Weights of a small GPT-style language model, trained from scratch on English Wikipedia: 34.6M parameters.
MLP neurons of a small language model. Each row is named by its layer, matrix (down: output weights) and neuron, and shows model dimensions 128-255. Each number is 128 + 24 x the weight over its row's rms, rounded and kept within 0 to 255. Numbers have three digits each.
A block is one neuron, or neurons of one layer that tend to fire together. Before each block is what it responds to, as a language model described it from the Wikipedia text at the highest values.

Possessive apostrophe. Fires on the apostrophe of possessive 's and contractions like it's, e.g. Lover's Groove, master's degree, Georgia's; rarely on World or then.
L6.down58:123133137090135088120110111122129155101106132138102106125103124130072163152125144096137111144142148151100163167117097100114112175094155139132133147113138146160076125086115096163162099117142129108130096178155135150115182090103106129136097138171111129133091135117105134092140163101116109130137141094140094124139122088129141156140132140117111143164128150129112097128108132103106092138123
L6.down316:123155119128111156126120126120131100115137124086160165130122137132107159143115107134157145139148090151099160141165120126139130105149127103122108110097105156156120140102138110080143100095171126145101096119157114198109094098095121153134085098168108102151154141152185108130129098167126128103131061108110129146091122145119152126084142095137115133141171117122146119160158136092154090122056
L6.down508:117162121176156140147071152128149122171096128148126140087098101171170130112125148116169100115159133146151151124082153124112099089110155153131153145150155187178121145147121141105157126085090096158157104161155151089119102085137141105146174133141135141162126078158127130126176080109136193147129103118151126143090156112139129128122120126132133146147130121123130134117135094156112106129098
L6.down911:092127092173090132149162097092115124106068124123135098107134151126101166127132107118136092107104105166110121156132169108170111078124125122110121151128131120108138122131160139120101137154153109158112113133139110153144077094130125128138107145130140142160153121110118167162167130115113111110138161105138113153111161156128121120127115119114105111172117129129140106128115130140142133107138

Post-subject adverbs. Words right after a sentence's subject noun and before its verb, mostly also, plus commonly, later, even, which; also possessive apostrophes and closing quotes or brackets.
L4.down198:168126125138090132176113087069152110125124149139127104141109095105183092147135168104163118156121158114118109155089136132138143098094101145090090109119125112140156149108117112144131134136137163096150112143136138121108173111179116119117144116085142101115162128137137132128152139145110163170094137110168120156157096118121124121143118160126121105153132073144124147147140122155119087122135
L4.down362:102122154064103127092165180114135113107155122147157113135125135149119149143149080199140180103123124156150095121124109063154143131102140098129119136139156110109150138112147185130127109114151160083129121078121123130125118106141110145126119105112123162105123136113126138125139125151127105171104081118129140095151091090114143125164151169120096112112136138169124106144134114179119132099181
L4.down406:184102122124132146112098130174154101155117072131145133143138148167105163074110109113119128114151144135152159096146170120129106152126135151058120128143118105160114148095131131125102121118173132099125131113140134161121123117110129120100161088071094119124147099141118164149151160103162122133085146118149130144146136122088136170180147101095127173109100129123156130092131141151146129143111
L4.down552:149157138064106145135145135155148104141126117119116106143097129091152088102140112168149145087100069106126134173152132112137126138139145137117125103122127160152097110119120104121132109144111146130139134101091122132120132102136145146164192121095121132108148093141171133105157104163159110156152142114144109152135092147090155135154126107152088108075125176143130122130135132125142093101130
L4.down690:143089103133124135090144145153092141118123124093080164122122122106123124128129123157161133102139140181169138147121122178114091126134126117139098116183110122137137133155087133113115112122128150155110137171141149106119093161150107127118106135159137091082116176124181129108095131139089122141101130122124093103119147168095087158190103137145106103110145145129144116079119125117108111151123
L4.down732:130103135097130133126084092094127108108109147072152120113189140103104130140146133147109085107117161153131137147116157114118108146128145136121107121126172127112107108121127125141133138158165118129159090150126163125115114126075144150126126121143114133091125106133126134126132122104196128145140082152156180150127125151145166146121102170154094086115090122104131138159103125087109164146118
L4.down949:077153159158110155154133153093152142107115108133117142125184184158146123129119159114142162119089092131100146182117149084140119085128114158153166126130145112142079122125086112121165094130113104201142151145141132144104123141118133132178111090118153173153127120111098132152116107141137108140119102099137106113115100137152152136098139171134124142117088125131208069116092157061131116134110
L4.down1417:151110112109126140078102144085134109171116140090134141127134110118149138150132144128136099117149118079121091108097129086086143124133105153131183150150173136107137096147085141132129080093191163121162146145125135110120112153126124117122184134152094118149124111150150092102155122104146128135102133088101125122085143109089112120148093136097115109137111088115121113139100148141115105179145

Name initials and fragments. Tokens right after a lone capital letter, mostly the period of a name initial (Lyndon B. Johnson, H. B. Drury) or a word piece after a split-off first letter (Xiaoping, Bradfield).
L4.down306:152131121094139122159107077133112123111131119151134115161077130160105119149142120156106115120126141126115099129106126126140111198146133160099105108108151133102130115140125084151165095144138108113089148151167142130157072100094148123145182101137100137115142132150140134075100147106115152166128124110124148125093128145117081143168139165134095102133118125125136135115107109131138133121163
L4.down352:132149101136130184118143081107088106130131129119124151143125153118118138136087136155130139196107144148147127154090124090115133132152138135110159124159122155126143143106137118133106118140108146160157095141138109114154158108133108116146108084103118128123113145151100100144104125155107141187108086118127116116126123126133111143122134140165130104161111136135102121133167132110154129132127
L4.down664:046114133125115162107113133156127154108148115110174148143122168130109170117119142166139126149140158130156115134110136153143106100111117101133115086123152138122104120128145169105157173123109130133181131109089097155149132075090117079127133134081101147116124186151145136149173134132116142095136131106142129131105132124161113140128125164146107098133118111090188122127141098114142118118150
L4.down669:167136171081124134137180117067107107099106163136130140136141126103134111135096119142120139147168134138126115118134104119125148124136084081141127138097091151111155164108095124106145131099123185139134137146128123092154095126185095133087090121135130102103094135137089090078167192131111124183060137097161161134073163112116133114141142114117139137120121167156123151104127142126152155121114
L4.down941:108126126137117133144201105113114116103163155126116127129149138124122077111117181131105120168157132127133149120131167161100123132141138150150121136133105133127099110126132125129091117098136078135134107115148083107123152106138117100131090128122124175157146120140109122118127078149099120169163117148131154109151083144122107107126113144142158131194084130140080140116116152122157116104162
L4.down1121:166112134136167139125135100155131116120161132077138136102119115110113099132164152140118099096120110131138133091144098137168119163155154123119120133111196160141133138123110151115153161156104137119104092126127124118065137127173111076152120140119166123136129140126130125149133142145087112141136067097082080114132104128123063129086131140182145099097116134142170166077116160132199118116139
L4.down1414:132131112133142140117142159117119137136122133106112120111142130139134162145099123143128094155133152123139105127100118122100109150162153124124143140116091117145141149099110136140132099127112122125102128146143105141133112125143078102148097144104119112117138173097127172114087120099122126138146145115124071151138105114130096114117138065129102131091125105151094150092096144117122153180129
L4.down1456:139130148133157181156112077132125127123120149104099102129134156112157094115139133113086108130123123148144157159099120132120135137133135153052153165149115118128130100092140131097161112150109135107106138160132120137147115154107158119110164099115116155135148131142087118112157159124103118111139123191120152153108056149125127087144118129160101133106124153177105128144118133154126142133134

Function-word-like word pieces. Short pieces that look like function words, such as in, for, as and of, often opening longer words (in‑ducted, for‑ty, as‑paragine), plus "No." in tables.
L4.down95:134126148141157090107138108142093139144157089128116115095128146094122109126132097098135081147121158115145120098098143147104154135104155146140083158172176136155135181130145149129150153098119152126162128140120094151091136105087127144122120138146159117124118101127088161102103085135099107106140134168148125158128135152156079107081137144151167128131126141123141128125095146170121118116157
L4.down125:095122149215090168141102130107140130110164118132091144140111175140114082135108134118153103128115125145101130107138128125063142093160128104172110154134117139186074081150129115170115120096107119128163141133142101142112148100121131140101196148114148104154108124132124128168148069104153090115106110149150136121095143100157138093126114145108130144129129155136086099087123130120092155125075
L4.down200:150160124127112148148193075115123105109119167101114138166138147125113088136126138160112126128131161124135132108121170160147116118163146121151123142146066116107167096125111182094114108126140146192129090135093083109134124105136116140123101087135171136153173101140122040103154156143118124158116121131087119131076126103103131142135114125176148151147119153129070127123144145132173145134133
L4.down507:126127122126154134112178091146122122135119175123135144110108149090141152156152143102135117167150098114128116106097120139150155122157118138136097111111142154141157103180144123113119103092173111115146138146141155132100138110094148152121147103072130125121100134134126147146177123128148089125116180118148139121144123157100121112110128150078156109111109113148080115127081151162138116166126
L4.down607:111118123157135093114172159157103168130106112186109156091142132099133141138134116112133118139127134131145151145068104129164160117097107096139124101085122115152121125110125127132114152083133138145119155144120098174106119178115126128129141143131131141128122148089132160138149097148100124109144171176160164094154096145207063101114148109083173131152151158076087125165134117128128130096119
L4.down612:173128101141147194098115154151123137149085110105132148112124120108131140142102141141113109118128143093155165129073174151091143118141077133145120166155143113141099126093098122129121126108142131133106114135122096132134118169151110105135133157120142147180151110155082071086111112120134110078127129144127143145125114164136116116105123110145134158155129111116119149093078121193155167156093
L4.down934:154128128135118130150176104122136153137133140093105142111133106129142086168092118143107140099130110167090148123145154146102112136147091157133138134145077165127167121146104144135109127110113117140148094101131083124103159185145135117137127151138155145157165113148150069119188138146129090099098121137124128150091152154175106130163090147090141124125075130173051113091157150139141120130086
L4.down1194:183140104148103100160149154090119191092156142131093134128136178091125118082100123141179092104155115105139082126077164146109110133145120115143122101173112141149094136116144085131091127096163103136126106127124110148093113142130137168165128098083136132128124139127106100174104120120152131154144103159157197107119113134136105113122123145106144179107114140123130128182111153108135144107107

Word-internal continuation pieces. Second subword piece of a word split after a one- or two-letter start, mostly in names, e.g. E-y-ed, A-w-akening, as-yn-chronously; also dots in e.g., a.k.a.
L6.down172:129105129135130149121091103127146158114102122100164083160139116155104127169074083120183145161086188138112143183097124122154131151125129107153136129112080138135142131136131140129174138136108148131116141084126114137116114127157087115143123095124136102116139148096134096138171146126090112161164108125162119143125146102143136116140144127135056095080146121132137086141155147186131094150121
L6.down720:147124130137136173141134149149089154150119149086126096125105133094102111142126131121139118109099145168153159103165153151124120113114106139121120145144126151131106121147125083133156098148144104107120126122126147144122156120193110102071189102091164111104080101148138197141081170110080143133127114119105101131117060143092132091132129122090099109140102114151135143108111128155134164118153
L6.down948:080118135172136165109127101119096095120128127130097117113126135144059114117133111119095115138142152128181131133080138126107126154096122101118106161146167155139176113144153144168141100155150131119134151130133115159080112137102104116104178115100106151165194149124107142121118149129167132131122127132142173105142145149117132118127180098159168142148129143117083171104145134172150125130096
L6.down1062:125159123118095102123162113140071144124120111095171149164114145153137088112141099152152130118142089105107135119149168097120097187176129150094137130124129109088112169077148087139117093152126167089144177167139107132105105108120122078108095082083114137131116103120134143179151130140103094147129131131141130138117103122108104087155156160137148101128122171118121144137129119122128126135183

Compound-word hyphens. Hyphens joining compound words after a prefix or modifier (re-election, well-meaning, co-written), plus prepositions right after was/is (was in, were at).
L6.down155:121109138105102137199097126138114150120164099137072129188146126130111144144117114130106097124164117126092117196092129133156126136099124120135101096120102115157120113178125102106095144114165138120086114143137141145118145125108130143138168140128125146105112124096108150135107116131109134119154149143108084135153140126182103111102124098107117114129131140126065132093102108118091142124096
L6.down532:105148123085145138122128121162151109199159130137093101160118104123120134144161158140173133135137132103142130117122099161092122106143125150115097138080145123152103113138122122089133147126120146162097120126144124134138099112165106124136129101142140127118119148126136112106135117149127093125141109098157072161139111103174144146107161142145175136090171122138128145106103141124142108165119
L6.down603:119153083106116119159109113151141108105107099124129125097152124108124117099115130148158130126103128156136120192131140162118142121109110084164156095192102117167135082151155142135109128125102169156094114130083087135143126126120078141138156113147127097102099152133115156120132109107142132103113139116156098150133147134133103120111145106140141129099116114127081117135135142119114150133105
L6.down1230:125108108143108128131118183146130142169152146139102121128150136119107123155127121094116072121132143106143133133083112118131158113142104134156121138108167124142082158175140104126141132125131097131138154145145147130124148146158197088127164126083147102099098146122141205167062148153162155136160097095107106124180135124169120089148149146110111115102119136090123117131161122133112138148132

Mid-word r-syllable fragments. Word-internal pieces, often r-syllables like for, or, er, re, as in for·age, en·for·ce, sc·or·eless; also table pipes and heading words.
L9.down54:132126098123132141111124130143133111115107124157132125154138130102116085141152103117160100140117126141116139160126086132124110132131132117128133065155150156120085101097147170105137147081096128141108118142123101137106111113140129077116158094169128147140152111155112141140122130101138140090145123136140163118114131159150138118102163131158166169123160175080069130078109151127125116114109
L9.down542:113123112188157141125079136146143124174119130096098118128115147134116139148126139063137107102160142116119098096122113175151136124086126093132137110143116101133138118117123133156117139112090138148140132130099131114140137137094173142125137154138161142104130098184122122146121156118172178129122109131083126191138112124138123156115132141118117129117139138096117117104157150162120145168135

Coordinating conjunction and/or. Mostly the conjunctions and/or linking two nouns, verbs or clauses mid-sentence, as in specialist and non-specialist; also the word-piece or in orbit, oriented, nor.
L6.down318:105147160146174142114181109149103108136097104134140145137116091153116176153149071138127096147151112097123098121145179120146161154151121139132161104133130136141133166160114121145130126073134131140160122169105140108128152083117136147108134107102116154128123130163169197116107129158158119170122155167121116085161137126158126108137132149102142104103114137081071080148147125129143109128165
L6.down319:118122130144091174123106126125152116110079127118148156121118061126140114119102115161123150124115150117198119154117093119125118119114151114112116083147140121090183133059134125128115139169115135141083145143139085106099125120133137076152145168110086097131120109155149151109110163118156113159135123139104106109090119169106118114070138132159130127119108095149192127101093157127178119111134
L6.down938:128084124126166131132125123115131106129083122127121139142088123157122182113081132154104110154123109133126113147100119125144105140104125125100145079137123116131130144116118161103105118143109077119093114105151103155141140132135161108124119138105104087102112117131181144109098156151155087092169160123123123109152148098116144177125120095163079181121143100127170103140139136113174174117134
L6.down1161:091138083105134074157103117111147130144078164119119145153138152139135132140158069146112120101141129134108130106109106121134151132135156149081171137111187147166128151108096098122164129179119111107117141162127144074132113154060176121138096117116100089095127108153136155158135114095098109180131143134158136110141110104123153103083127114179148112130133150126093117166110156117095133110132

Mid-word foreign name pieces. Word-piece fragments inside foreign proper names, mostly Slavic, Baltic or other non-English surnames in sports tables and cast lists, such as Petr-ak-ova, Ga-š-par, Evljus-kin.
L9.down874:100135138147114116119101152107141153132168136118086155099109126107122093153119146168141100172093131139139136117117112124127121145098089093120116106196130128149136125141148133133098124157141145095122139164100109145128138069104099081131130089119117142138127184084116121131089151108137099094181140090169134107138136129134101110160089135166113134116135128135098120125117180169108163120102
L9.down1470:080104099104169133132103151100111131173157166115142131146151124144149121120158108094090149137106128104156160110157119118115112094146119123117116121141138162115140090126101153189113166079095140142146173139121130093145165144123096136109153129095157130116135144126111178154126136145155074126122138130105111131118143117096145145115135095129140126177133160172127201099121128164097136144104

Coordinating and joining verbs. Mostly "and" (sometimes "or") joining two verbs or adjectives sharing one subject, e.g. met and fell, robbed and murdered, fragile and is.
L9.down510:138165108116167109123129137145093157123114105099105124178126136147107161099139113176146067134098133148096115177097074127097125111141113122135165116161143148161099107144149090123111141141147111102146107139107104141128153129117123119164127180132148132101077100107115175132125138152159094098142116114101130160152142132133122112126118126156100117137125142091197126195088153134157122157096
L9.down1316:114169140106099151106161129126171134103111113120162141137109103169151119099139104147138122117134102164145113129104118140119131097159083133146091097129132119136139135096178076104137105168159158088135142107142162118126113126131140140147115116145177103123138092123127131179153108151135091152117109118110105166107060117151138167144131126148127130159150107083097133162095155107186130134104

Inside-abbreviation continuation. Second or later piece of an all-caps abbreviation or initial, such as the L in FL, the O in POW, the period in F.C. or W. V.
L6.down153:151181148139136140165130140125131173147137129177095123114132141098111161133157131149156153135094121135128105101094126153121116135125122142106110129139165095145089075133149137093123111070087147173129073119116108143089106052124117125155132104148158129127145120122102087131140123136137134139098079136111125118115141129154107160127159133141129203143103176127111137117123127122115121099111
L6.down639:166159135093136117108177078107108077135125146105122129123127162114107081087138151088114148165088062116181132095128127126118094085109142147126144135153101109075111084116122155132127111191123096153078125111137127150114162137130121099153137125108121128138157140134113107157160135131133109118129118107115155117123136129103108151141130100134152112114143119160091159138118094113106135143157
L6.down809:139123134169118146087181161085144157130124126089092130120138128162134128141120158184137138094089181141143126150114116090129119134170123140185134175121167109125087128128135142106144117158094122133149128133119114136109119119123080118085142126147157167102110103152105106130115118157106141130171118113123128115123142142105160095139121151180149150172118140137161144106156113070122113122132
L6.down1236:161156116090130160162151119102124098118126173101153111132163146144090147134130147154144147133094078138133094129127159123145109081203140154114076108153132137129132108098134153122113124120105113189096161128132107133142112116143097135120136108130159136106124110137122084160125131122126130133124097135089148126101184139084135155178096091124117125085142137120107087114134136097135156100171

Split-word continuation pieces. Word pieces continuing words whose first piece looks like a short function word, e.g. a|est|hetic, he|ar, or|ph|aned; also particles after verbs (came under, gone on).
L4.down23:116138124150123098179123139116143163142137095126126129100126108119088123131127096108143127172152145136176120130093164087138126120125120132143167130142128147176108130159122098117143106128113101118158175149117096096106126111113141135100136095154107095096127097075121146150122151086135082149096179137059164155110153141166116115096109115151160132145132145120099090157122092083116157144111
L4.down62:152133111152100072142153125168093139113120118154155146116146109166089116112138150129105144122145120142130145083123106128131095107147150061138107132102130110109171138148128093102144156103140140138131124135153127155117128106147127127131115157076123094190119111165106154102110105103114162144114118131139107126093076118140110140132105125091185164125130099098099149090104132185131140157128
L4.down822:124119215134128151099126129130099121127139129151132149093145124135148136122110130089116122105140138163135161103132140113114126097144134144155161116132130158173112139127148179096147171129123101109157132151151135158090121145099139130188146169111119132157104157143097133121142091118127093096103179120152105125152151162121128135136139127138138134124131144136088089173105125148117170119095
L4.down889:151119148129129084134152097196159118144136135142147141120120128115141121162124148154139107157116131127077169161083115125147138117098120123134127114117124161138170117140095126112105131126132122130158112105119120174134119101117151129139084096158139132114149128128102120143096135135125087100105103133128101142146137133154136127089123108118041168110136165146078118109111140077128138157123
L4.down1027:109080128135133098146142106156121125117141136111155139108134176143125113124101113097137098138125112086145139119110117120186144101141103161141094133168138154125160138128128153100144157135144155141118126129119158153084137121152125134142097124129164142100136166172109138118097156149122105117145154116165124147121136128166121129135115120174121138071139137128169103130144108111127101106122
L4.down1190:106126145136100119176069092097128109102152146129131104112126113132076181124121136162153146071128155139113182144147091130130108144108123167130184135095120142151105140133111164144123124092184179092108131114123123164155141124121108123174147140139180127158130076127112113150158133152132141134163112135183146146113159140135134114124121124138129139136135139169088153119115091122101142152166
L4.down1196:160142137130127117092130140132143127160113152095123136145136119112120085122151131131194144094142133140109159129134101114139143129136135150107072145143130087141105118152138063152124109130094140101125158136148145152140094136107174117148080086144133135132109105129115156151126122139114133107081105137186141138131116173133099097135108083163166198135163163153072121136117134110106101102156
L4.down1415:176119098134134081175160117141134143164130137123131138175136132144110136150152121073121147149115164089131141086131150123153134089129141148135109157148115084169126140114121127088117098117106079120135093098146190130130123110144111138111089112128090105145123120163143101148109141103158103095132134105120118137116109130101163125119152080117129115099119106173128090147114102142137148166095

Pre-verb subject slot. Fires on the last token before a finite verb: subject pronouns and relatives (it, which, who, that), also, closing parentheses or commas after appositives.
L9.down1414:088119154136142157146157114156124119097127152153130163133106059107132127122095081122115139144074097102084111143128111115139130116120189150158146076119110110155090094132143109136143133100104140120149131137119113143156138154111149152116093126120117137140108144159147121141172121151122106139133201111137154132131160139134132151105122105142098126154169125078104126131100145111116167089102
L9.down1434:124146119127146128070133155140121143096119174132133133129143123160134152131094117175104123156146111118108123129151132137152129118189094151129086138133118157139098116146105173104121145106125160155167107154111155110131126056107164088129127120085130145128162106150126111124141140149112128136111106102165145147159143137148138149171141110122116146142118174148203121093116136123168095124150

Inside multi-token names. Word pieces in the middle of proper names (Sothe-by's, Dmitri-y, Tecum-se-h), plus "of", hyphens and apostrophes inside set phrases like one of, Wi-Fi, Women's.
L4.down172:133159149142153102138101115144129122110129103092137140140160135156128107109127191162160134151148127122154131115112133118105142122108075139167151143108114156153128127092123103112136063085139128138117130143164124099111125106126101132075169127140149122173144121123151126120144106148143110104127119088105116108110083179128124143116120123062121101157120146106053150145117144149131091183141
L4.down199:106133146126142124136129134101129117143135125144156143102111128135131111153115103137140071094148131135159124161111147125129140136130104102117116102158100124120129136096129144083094106109148132103109084125077089107159125108175125078129114058074126155099126113139146102123134106175136175129128186118146132103118115144152123083154133187147105066136149115131198082117148142116158145125219
L4.down249:101180139144152168136132104110159124176122133125122086071138132132130099144135175111108118139114158119176102102094145115090110166100156113111121140144115152147153114155130153162108093149130104092107114130124131127134176118167094133100102141120124126134129108135118141147148145111175091105128109124121155091102133094097162103129104168158118126128124134131107138133144142162131125109139
L4.down424:126156138207139122149141145143120109151090148137145164090120133139105100164151139098113078091156118151037169115116162132080125102114116115157176104124161133138146121139121131127122133157119158103160136133120069146111110115114126135108099113159133103144093151125099078165147135116139128113131136131117115138129139133139120128103153132078149159139142109084108163122162121142131148135071
L4.down514:130153146105143084121173155104090127104100149129135157118164126129060106165140125127127113132133113106136072110091194126146110158138141063165131156120099111137155125174109164105117147131116101116097113099113123126164125129111124122123143159095099129115131091137121122141131095111135185129136147080108150088127146111071157067137146170138120148135157140110108166165111126150135137136131
L4.down693:121145107112117169103124142152116128142131133115124131091142132119109094071115098118149105148111102135136116108118107123139094117117064090147143137117169118134084128122164130066142125139178136098119125146122161110125122155107144151096147140133116126111148103107172149130155194070159164124102146168112126137117193162093145108175087093150088092132164129121067110114129140136159131152087
L4.down1386:116168118154126157186131164151109113148123147119155116139161130121136146123115145126107074126117127135102152129112155100106122123119106104175150145147100119152106105162157163073115142136134150139112118152161125124111116128130111107137154086109131168133117106116092142128138134100151168166189102134074164098091080065107106111176111148137107160134142155130102188164126114169150056126143
L4.down1534:116081177145140114112139127148138157139074089138111173082135141135077098121093122185150087128144115144158175146112148095140131152111128081144140115144130150160187128093134157110080108159134104086158128153132175123153129127131138120106100136134119111173127066139127090130139137107165148149146123125130152158097157167081119108136126137116151146115112138121125141162134131127160121161109

Word-initial pieces and prepositions. Opening pieces of multi-token words (det-ailed, under-standing, sust-ain, via-bility) and prepositions starting a phrase after a noun or comma (at, under, by, within).
L9.down1037:090181164123115153090157089100093099131126139119162095147132104106108137113141187165116097116122096145118123139138118115143117096140119152122155132121149171130113146114085156137176084116115111088139083146109144144100100140100127161159132124127096137152090114149134153162136152115101132145125104118132130134150120111141101107204177160119130108133138112115000142124127111153087094100116
L9.down1520:130120109134127121122135126141112098097123152134145196124106118151141147142090146119153138091152124121123071140093121111187107086160117106132138136166099113154110138149089159122109117098099148138119163110149112134114100125168157124126159101149126154157168149150128120144118098135130168128117084155143108090112126140157124136123130116112137164134117135132109081112081126118066125120130

Coordinating and, of connectors. Mid-phrase function words, mostly and joining two nouns or verbs, plus of after a noun, e.g. camping and outdoor, shot and edited, novel of.
L4.down86:131081149160166171152142116120149133129085111140101118104134149103113100151117098134138136136135124084116128155121132129116152109142119078167103130165132114105117100113161157139119141139081125151147092112075105108080122151138131134120120105152141135186107121134115094093168106116113173141087100151188156129089180141081123152098142151148113124140137131160187108107104134129145134104114
L4.down405:165139137125129104116146116149160133174141140141102117129081108121176122146102164123128118127102118141127132145134145073127129154124114119134083102129097164175109126118123149151080155124117111136117112149149111112161131122137088066138139164157097141113168104132123130109081124107133137100140129133097138116151140132137140117138153096129132141097119171137072125093104142151163170129144
L4.down464:092110113108153126133106123120111136102138144093117113119097134125133084099176071122126123171173146112140095127103108177160114134127106123096120149057155119132142154142125135142159102096123119119160104121133113104122124088124114116100105171139122156138160088150189109133120117161120134152123165156150145134138073128115132152169102151134168116178129139172152142077123120076157121102099
L4.down1181:150124122108158103142121125128134147144151147082123116135114145113126163150077111120103153134140144144092150129140101132073133134081129154144108129152103133138114139142113135110126129119095109165153151112106123130114122133132143127096174134179123122115092148163048158068126103153141104143142106136117156135133131145124128136142094112115104131152131163158099100084161135194070147133098
L4.down1201:132124162210155126110131154170154144089153103129141122122134113091149148127145079133105122096112119167130109114099139141169081104129071081126120121064098134089088121135118124107138114103113136104159090139126121137149128177113124146128112160097153128127112117153108082124170163130109122097101151135134155158082137157166112153138131109151129156157150116134120145133149126167111139132116
L4.down1282:128110104141111139112140145145146122127054101119124132140158138134124130160115138064131108148123139081151171139130158126144102127158159149118120171089179138147138122100143128162136131130129091109136133132087126069138133144139149151132112161096139132125115160165122147152122147108116143100149115123130117094132089125156111080099140112112113146135136138109118133144073155108143161136112
L4.down1359:106106169143168107110101142150158110084093091134144127087090114102087118190155157154130122093141087141096115141167108147147133130104112154117123128140111157124124119121121121117127119102131112187148116112117121122119152153147138100112126128186130120125117118120151128116144125148138143126093108156166099091104116139124121111100104133109127120134129108130191118166110130093114151157114
L4.down1373:136115114121162140154091103133163089138139137133118088158154073100125110130152098108148104145111125171136133077101129152100115145143123093146123104133150127109118143140146134114116118124143080115120156092127093092124130095187104125109106131137124138108123125108168159123099138159146117125159112106125143135157144130099169105113130097097135150142158134114133157105155176100104133119120